Weights of a small transformer language model: 8 heads of 64 (2 for keys and values), 172M tokens.
MLP neurons of a small language model. Each row is named by its layer, matrix (down: output weights) and neuron, and shows model dimensions 0-127. Each number is 500 + 50 x the weight over its row's rms, rounded and kept within 0 to 999. Numbers have three digits each. A neuron's up and down rows have the sign that makes its largest values positive.
A block is one neuron, or neurons of one layer that tend to fire together. Before each block is what it responds to, as a language model described it from the Wikipedia text at the highest values.

Responds to: List-item markers and separators
L3.down185:472449499535471511548483475499419510569505477524546539496521570548532505512549404554544583437399545570500552472483499400413489522449439557403524436499464548496538499530498505561471459461517511494575501523469436527462488566523568514577365559540566509577488535538498442469527513518477517483536552445549500472409541423528477423521516530466580483565458441439462447499484416536466431589592
L3.down263:435460491459534496504515446477474530499489520508526583507539583503528508382475524469456416542521407501514560479432576464494476442523493379531604450516539530525535448489508499556499420491564525475529456470511437618531523495539530491497491599459505467656491462524450516548430480593449506441535740600521468559518565486501489453387461458539459539548508512527442497482454558515513444496558
L3.down603:407514514462481449397500518530472462454445498417515470514592593448504488418519398521477520538515530535402483508477529452494452411533549526446489525495452484536564437434482485467548455429538500520538514414473444530476426519473533438542566476491547534546539546529436480493529593550490519510552760527542444468517542511517588481575472578467511552544512506476436560520534538462530560553539
L3.down622:493446564496487514474453452491455443490561476496470434493514481527545461513494521536415513456499546503520463542548523419500437459458541461595514398400536492507498438512531552451468479524504533455499518508583523561551473540516447438461449421533479572445430470483467487466533436466491546502413600468571521396467479480432440446580461416515463460533547554571449474476513556555521502630459

Responds to: Passive auxiliary before participle
L7.down73:565458472461463401492451522571503531514487601474498429463507478540440421496546448496485499442513544506486543484505498500522422398454450529431454524516494458470525435503446478503439565482515499461510538463514494465408512537496490431569544571556534518571517516391587493570477527437411542533545475542478506486532551456468505517485487485539580583472494453430443505443579546464489491552494
L7.down234:533461527494444536498541509685494560513483530484457482460465567543536593490378468467607552535567492512504471459338457564601572400494580517604467543530464443466537527547611522527507464537525544517450519493600465470498422495496480590533555587544412557548523537432544512509446494461479521470556484496517598433547498490472540569503482533513451586554528595441485424442479492552484517396524
L7.down364:461468398507541449528479430537429565520458590503377511405499546528567567598596496525534505460429498564499358539562462519548468546486447575462545476535458510470472465636471500588504404457428508475524458479514519478450542419542500578431481524539460565520472490567463522407493472537492468555521407467525433544391483511495472543435560458428469525489476543524517556467496461466474491522467
L7.down524:489459505441472515417508555433561557525526418522467573542483498524526508523567496517583439412526551584533571432507580549459570469483498491501485422456455473485492492466484538395512483483494598611489557552587536335469415556526476550568524500516516546454476545408448517507553549495610554451483371583529497555450512437575541492499476497403479453529453510446425433530474503434434581415460
L7.down587:520576555571447552424488560609499494522567496462539518482436482420418500508522533421544473548457509474519455443406560451454446474486481513461413524416448515510552500481498493513538513494439492524530502443558546614523503438511529491419596468467539476460492587343484464537409521497540536584494489511540461566404513438435519498458516449499464517511553508502596519479518506468460420546572
L7.down604:509524524503441551461505559451444553481450567471502525368473453492530485550417379484479564489497460512459590413497513474424509451489473535602525498491516565477446523485470475532587535473451593548591481489500466489480523453462428543574593521506554503461504576560490525478402444497498467440469491545560515561465480476539473489492515545430500521478531597604547569431477448547477469565526
L7.down676:515559458445509522601478431421504498475461441512468542509411473416523563435486511466436530466511468469475500549536524534490462438446566471425524586452404475514524487585521587528525403489522434512446533467522512557527527536446459481509538594506551480561480511529523424489521508443492470581469377449539559452576501381568408443520499453498494467512531516441483499547440589586493549514429
L7.down687:514503529528508559455480494501446493486509529501480526486529474440496454445510495455514523449530565458516493534543507637434523534489532618462451483542480499484402541529470510536547428465489485503598415517561522464494433476508492545478442492528640508501468510506446432532481401430365443483379424549554642452534533608466420408485477510523519509534491508450497464527458367507514460483567

Responds to: Adverbs and auxiliaries before predicates
L5.down630:459547502483483428491447380501454457495442581529451549489437593456498549519505569503482396532488553500556530421512509573524439548471543535446514499482424495554470435566499531496487464374479570543505465483570511459505528419502477521451523487617591464486505538463548488519500540526548471552394422558576521479556502441469487473449490483492505607550575536486501510447465551373518439513495
L5.down700:534515476480459545471535550519606504550441486577417547442554486380526504515505457631500573481482487554542508519475461475521407472501624512400519522462485575479480468488476429509498483461500611466480491508531457562346473518490534531524465556497523468493490523514532490471524499491507518483537451477563499452552489532471403504497536457538590556412476450465537625543462472530422485548491

Responds to: Adjective-completing word pieces
L3.down9:558537373431460512421551518477450505550519498553464474529485497521531519480579505521533565486485545437436503544506492512406447564414441568495441469508480610493586426572457478496431586462473512526514465576431500599440435490448501482535452496487470461514473578521504527400452499539417506541538462539548496564472588549504535478546507521422540485458545596484474451466443513460555410540501
L3.down146:524471605539519523544524570396533539474407459511480520492524503532488488560446434413442498508522572502500504430509548482462521451543462524511516554481522495477475427472423424469406497502418423421432482421486448528583526546597433375579540509475482564491518519464534468463524495554445582522434598488388505483428468521398507502491563584489537521562446529462447519467526475526542506450524
L3.down298:512442568493459443478569481552500461380472439550537478561552524496482411421488513451462409502468479550561500521517511557564561372533497489484561427517489432500504551425533474560576436557507468582504446550463506539506547493379553385508506538412506572451505388542434519511516575574504434458491585560513463511511497493486550472475501521518525498477490472518561527470517524509466527435544
L3.down619:422512634539532436558442498435475455454480468539499416549532423498383455544487498507480444543455418470518521441456483523567527442488542447479517479521483496441436483441476528445513431549514378507582432488492515498558540497426435449596546440524546591482503492491498492438587592511514462535515647546446528491555458511428514489472587556548523474459503482521486497485456536560476571507567

Responds to: Adjective-forming word endings
L5.down407:462519535525516565454520460432536417458528492382456413520534528483421508457435537527521531549485406473506480504580527527466517493489519590443544495497521516453513601467418501467502604451502536483484548554507555444632533534452484550590500517529453504507521528483484604541555534536456463457538549562465505441498532518439430409557517516504571527462507540444399534533456541469549447492525
L5.down644:445526569514502491565415563497535501418605487472542500419415456494560599427469472531495448507530505537499507517506532485565456508419441441442594475466381481455532550509448469510473449454457431451459516472515528444607511591464553490539453496548534521544488478484448509561536462496533556480466414540471418485503430429438520505519527522484491440420545540509507502564553496516483500616489

Responds to: Quoted speech and titles
L5.down75:440557417556483569489530473536550520564485492495430344568519506407512466466505533504500450533557391537406441525588453495572420441421567425551582541578527484523373475458522493513454524594543560474447495534589441525560499520458485471598446513486505511511444476489483486511409543447508466486583440498394531467533491490529429506520479530489557523492496564500468569511538503408634429493541
L5.down264:516517561513554439459480477497456463489451569541477535444431523503577448468562442459486454530454473513484506518599521485467510429517536572389521498544461541507486481568496530488523581516408568510525500496530420435460541482401474462448531458491550547580426531550584449555562541472420575407496473466559465550578463427447527512456524452571567531548500549444502464520499507592572442535410

Responds to: Decimal point in percentages
L5.down45:510549508407467577531473601545436599472556531479428550558430480456458624489585510526531583517524454504458520523537432528449474460497638521494494443503517471470546471537499548513415579528582526453566584461446504496443439525556465606469543423470523447530523441499487509479465492497466516497529412441485478520492574503462472519585539592460464495574520525467487431514487501445491567514468
L5.down121:516565541537495491503563466415468491447489562438534438587530556443588503446486578479458452502463424515534495572458512534520549498498532510524533409528545466454520531431475540465549489571538510547588453543544598431501476541489520594494483469538593460518489397582503620548449567509440448477419458517491515511526522542579515498591546497583483453556541494437364455462546458591421473440464

Responds to: Pronouns and verbal function words
L7.down141:378606498418523488486456495561449518522492544460525572545560538493508425466562469520498456492508508574604523454371526550442462453475595386571549478514555503540536475490460508567526400483572482510480627529499522559526509517507594623463451550555526563497546530520515527511483531464519595437538544509617475516517527442450566483525525557519439572448533475518387492469477548438565492439523
L7.down197:505565449474435515530541410523518407471467527530443556408558552530515504494492495517530435560519549502495528522497476485458444558527454497505483431582442506516500572512500535492455422593515462583527516561432553385440538463409501499558545500457453479544491548555546549511559519393525477476460494542545523589434439505546502566583487435486577519569537403384531563408507539541593443502526
L7.down215:385500510469512474538437540407584451480527407510469328506411429438496545519515484530541445506536477445531463429485550455450418477543505432566571454555438485489528495581472468542474447470460424539454473534493634457519572505512571486536568538547547504608494524454496516545428428566497437446467356446583537471482503519519485635503478491430434496448462384419549531501506500465439499487461
L7.down331:403517445498577488462458563520491421528538536478539538419437474513551480468528486573455496485517513471543528495523466512538473531516554554518548574473458479492449467469516466632433430552522479575590557502401569539525518533436483643435461553521449438568533548510452431485453584532497538422450542501476457448529536494462479558568358421546465411587499530475594504498494524547559521539561
L7.down462:390564487502455492506496395591541487431516510391446416491534503591489418501461537405607520534535555441489472419515526534425511523474404460492472587538458469390553444534544493401461446492527476508490508456553551574535478494452473488480458416525547550458495572608527435496457401464412509480556511416591423542473439474462456519558517459552513447591513502452452586470492565561461498445595
L7.down500:470415567486481470471481586529476411556508468520466457453452528579505548480486551543402515481444575525526409611585582472464570521564414512512455501479465479474526443559467401451486560536573534598474519546486566542444411414486436481574461537505495572553538540524535485501486538521477531471500507425533537501468523505467483489575481507549516628603499502407552531485600498572590525497583
L7.down592:536518497446570467452517540553507532495510569466494439405440550565554445455546534476535473509448476559515495561526453430540525524483585456513482472507454483493486595495528446551498547505463544473427545498510498591374438574413459461516535456546554540551457472469495495560436500433467556490487627417509428543543638533477557458495486556489479532566506463517564481508534463548565501428489
L7.down624:393432529453544428496508481608503461538513479483470492478526516572430554430565506518452539527559527573495405521569507593528492438583518505563494511469546465476478498455500528566528542500439506547560493491523460571508527532492538498550452509450412438522455450463646607504472481511473400471500649509493483508457558523531449543502501538519603478483572548570503522445470481453433513435492

Responds to: Mid-number separators
L7.down61:478544531532531445423505579458537521547434542504616566525487540427536518437454568400487481549469539564555397482465545410505551501552381503461468464597465506584543452439506433477545535531512582603474431485577450501472536505590522451472591518473483480475498484546554535576519436532440486528504554460516570503545403558508512528431379516473448468546416543450541463469533543596442482423542
L7.down401:598542470509456508468483505543420531406538489526476492478491546463456499502525483540479512498478487528548491479545519469546484434513537462585444527563492494456486477524542440457553504409539570509500530487555471510520462463468573530408483537460515583593493462604493408528483531490559500476467572561451517541485466640522470491471424512514594474512437531496501547546614555590516566455386
L7.down509:566438439523489501525528498633473465568519572446486483530580533439425463548556518493559521481469482509444490472434516492471599468445435522532584526551485548487518471523489462560535552480574514516452444445448438463444521497620412440505504475456511565621486489516488513482450539447411482554480560521470461480447434441388501450604548477486459518551401505609419465466507494500444521568539
L7.down531:541531415511453493536473543322394510466534446493521518485531481426418368542437425464558517514540540483538450508450512467518551549395442537541498423547552565525472435514452445483498575429512464503520581468507452550439458536587512552530526433496483482478480469509497439591508505465555526402507452515445520543558510470604570602484478436497461438534512534481510454446486557538569443514440
L7.down539:498429528452487555487573488487444526479544477389590585432527592610453422542499471587525416524410483456539514537487528459517548435460466458531508505565499454492532468438457476498522524496616512512536548501511502482512534523512557575410484565510576546484483529541506528529488477397452487566539547457499433465488519493480477422526572419500472444467473414434464511476533504570450495446576
L7.down577:545467428512496475563586531467551468505542453550565474508498445488429535543535504509578472509435489535469446549423473479473523588505549482441556370462475507436509496452475389537495552504550515471514426511540476553530458501470524509507482478460471570528409499499461474487511476486433441571499542484532485531522434482580541436554564462518546434445463506537465480518574487414512506502454
L7.down603:465529555533508484507460455459435545441428492399611507462484594494450468524577527544410597485570494448527531455480578578504493467519514540499544492473509498559513447453437521515464468488468576481510501593494424436536529497411520526519487420499572487490615525550522534448434531400437535525457397447536631532493509452464539509571537484544493532402546553441557507559566530479591550509492
L7.down612:408523498550492417533522404464415496490454456502540491446461429404541445547580491527483577528450463450554515499498477479492505489544531575486407565487507531466549580538510455466505459393518490522482544457537511464521503438460569558541455579456555435552459503485507505488541525527537453506407549479393469487502576568490516469500515539483596465530489355518451566445530516482469388475530

Responds to: Word-completing final pieces
L7.down100:407487636512414511494444459485479391525557513516447486483497486509447517585481474506511490479488628445462617482479535558520459399512557460490564528571531621507474444482476516492485457536457474488487462472536539486523519472555382480474573450529530560558486621444483447454501505472437365533584617477477448479528390526488502489588507471492551479555466492535488537513579486461455487546468
L7.down265:459426483505527501485492543503448502544533487505439449501509472417451608501457614475601517451495482511478502469496482528428516408442547589505458500526452565523559430564505351563535453475564534511562444482574542509505520461452486477478504543547448431498398560529493498591488502558464461450457593441454456518441501436428455487564420524498478495554509502459546523512412594537549515504509
L7.down300:451456481501559528457417580495549468532433464476413476525511514523602543489452498445523414518546420391563477435491568433521482484575550516442470449442484511443453493507505510545438389503512511534518470539514376487467526464448490513566498449575485509555554496536573526450516565593550498440580579472561512543488437426485523516539437484492515425541558554452545495509460513490551562526497
L7.down352:558496494558494523391583474495551418444464543566494552438631511504529576457467482535452513464512477473535598487492463538564549572452495580527499555465545558595493511513519520540517434470457548528474503557593453425486530586460506446521438393541546523455425363518520496567499427452573529461445646530425478446506434408557503486557517501488575610446493474512513491559436531491488474525419
L7.down378:548502460609424522494561405538536471437454487440509457549570578533424510399405499471520483485501529443470489458449525596537547446455568462439561470475490514528510482621527564444506502473499559446549467454540512466624531474559463499555553473578489514513506453486445506447612502445548425508498513495516442448536448500536463417475552528542502434488508549434475547594502609489446509497522
L7.down416:441378471484427515560503474519547522526507482470504414513437460508493495495440503490571517591465498425469425518490484465427575502484551593469474514442441460488554481480507397482477534485494477470459527480538575442504567494423476457440524433521383534462470474517485500466534492447495489540577529500482503469485465506417487446488507542547410553512505503453461514474450586517506495571540
L7.down451:515531624580503484504486605519552463445552510448442482497581526517438451495406485473535391541500505533530489495512555587565457539521446478520445498550545480531529522461545498490437553581465566501586548482499494470708460575524496440639564504552451491523509499590461483446576576547511554596473527511510476557511489466500487527511473504481536461446537525441514547520451556381518579576602
L7.down464:475534560446481579586458549463549491472545521540522542519580524555433546393434454529477467467543518494495404525484471601563428451510515489469564444514556547554427631465434480456475384527445444527537545502527520490554493507511513424526484424505509443523574393441483517428633492545556483484431606432522432474517524491518495459520572474520457454502518582518474507489580540488542515497500

Responds to: Predicate-opening auxiliaries and adverbs
L3.down80:514542496559506532508486498583481615453545496540462475370554468453520495476438475447474607452554521470459496499519559528441548484510424511415493565514463455529572469560472555554466483409522509361534456413650517485496489458472441540528532459440504472424522472492529533485438487454567507557440589466577439551536422462506478440566447513513485514556474504526529476407541521458580507461355
L3.down106:490572500517493524537463497540509457522492445523473606557495490548550473442502512533558509434426559550564478520513489523468405512483532438435518555473533502494562417576470492496517511465450466483525473470424530504500446425479471498471515546509574482508541465457558506479421491496426499560474528448595612535498496534446544508489579526513418523426515473379584548504471471520477517522370
L3.down360:488541504436465502540492545486571488478526512456453518475479501517566499454523579509504569491489510518523495507566514519470450568448512520394439607478443438569536485584498599563526470537521480506497472500420550440457467511528516432496552463530490536528562455519542517537487454440481547545564421479580533437447395503472500533456545554456532519559553493475542510434387458493474523570550
L3.down515:475429582410497484568505431463446387527481543508560586510477459364490508509548545468528490485483491514484488532492553490553432517433515550465484587388457375479460570552449606518471495507408546456471568518527516504491527644498502468622538470503571510512581523513587456416481506579579548558458507413439509501482545488463470553571517470506529575447493552463393590456537486526461506512526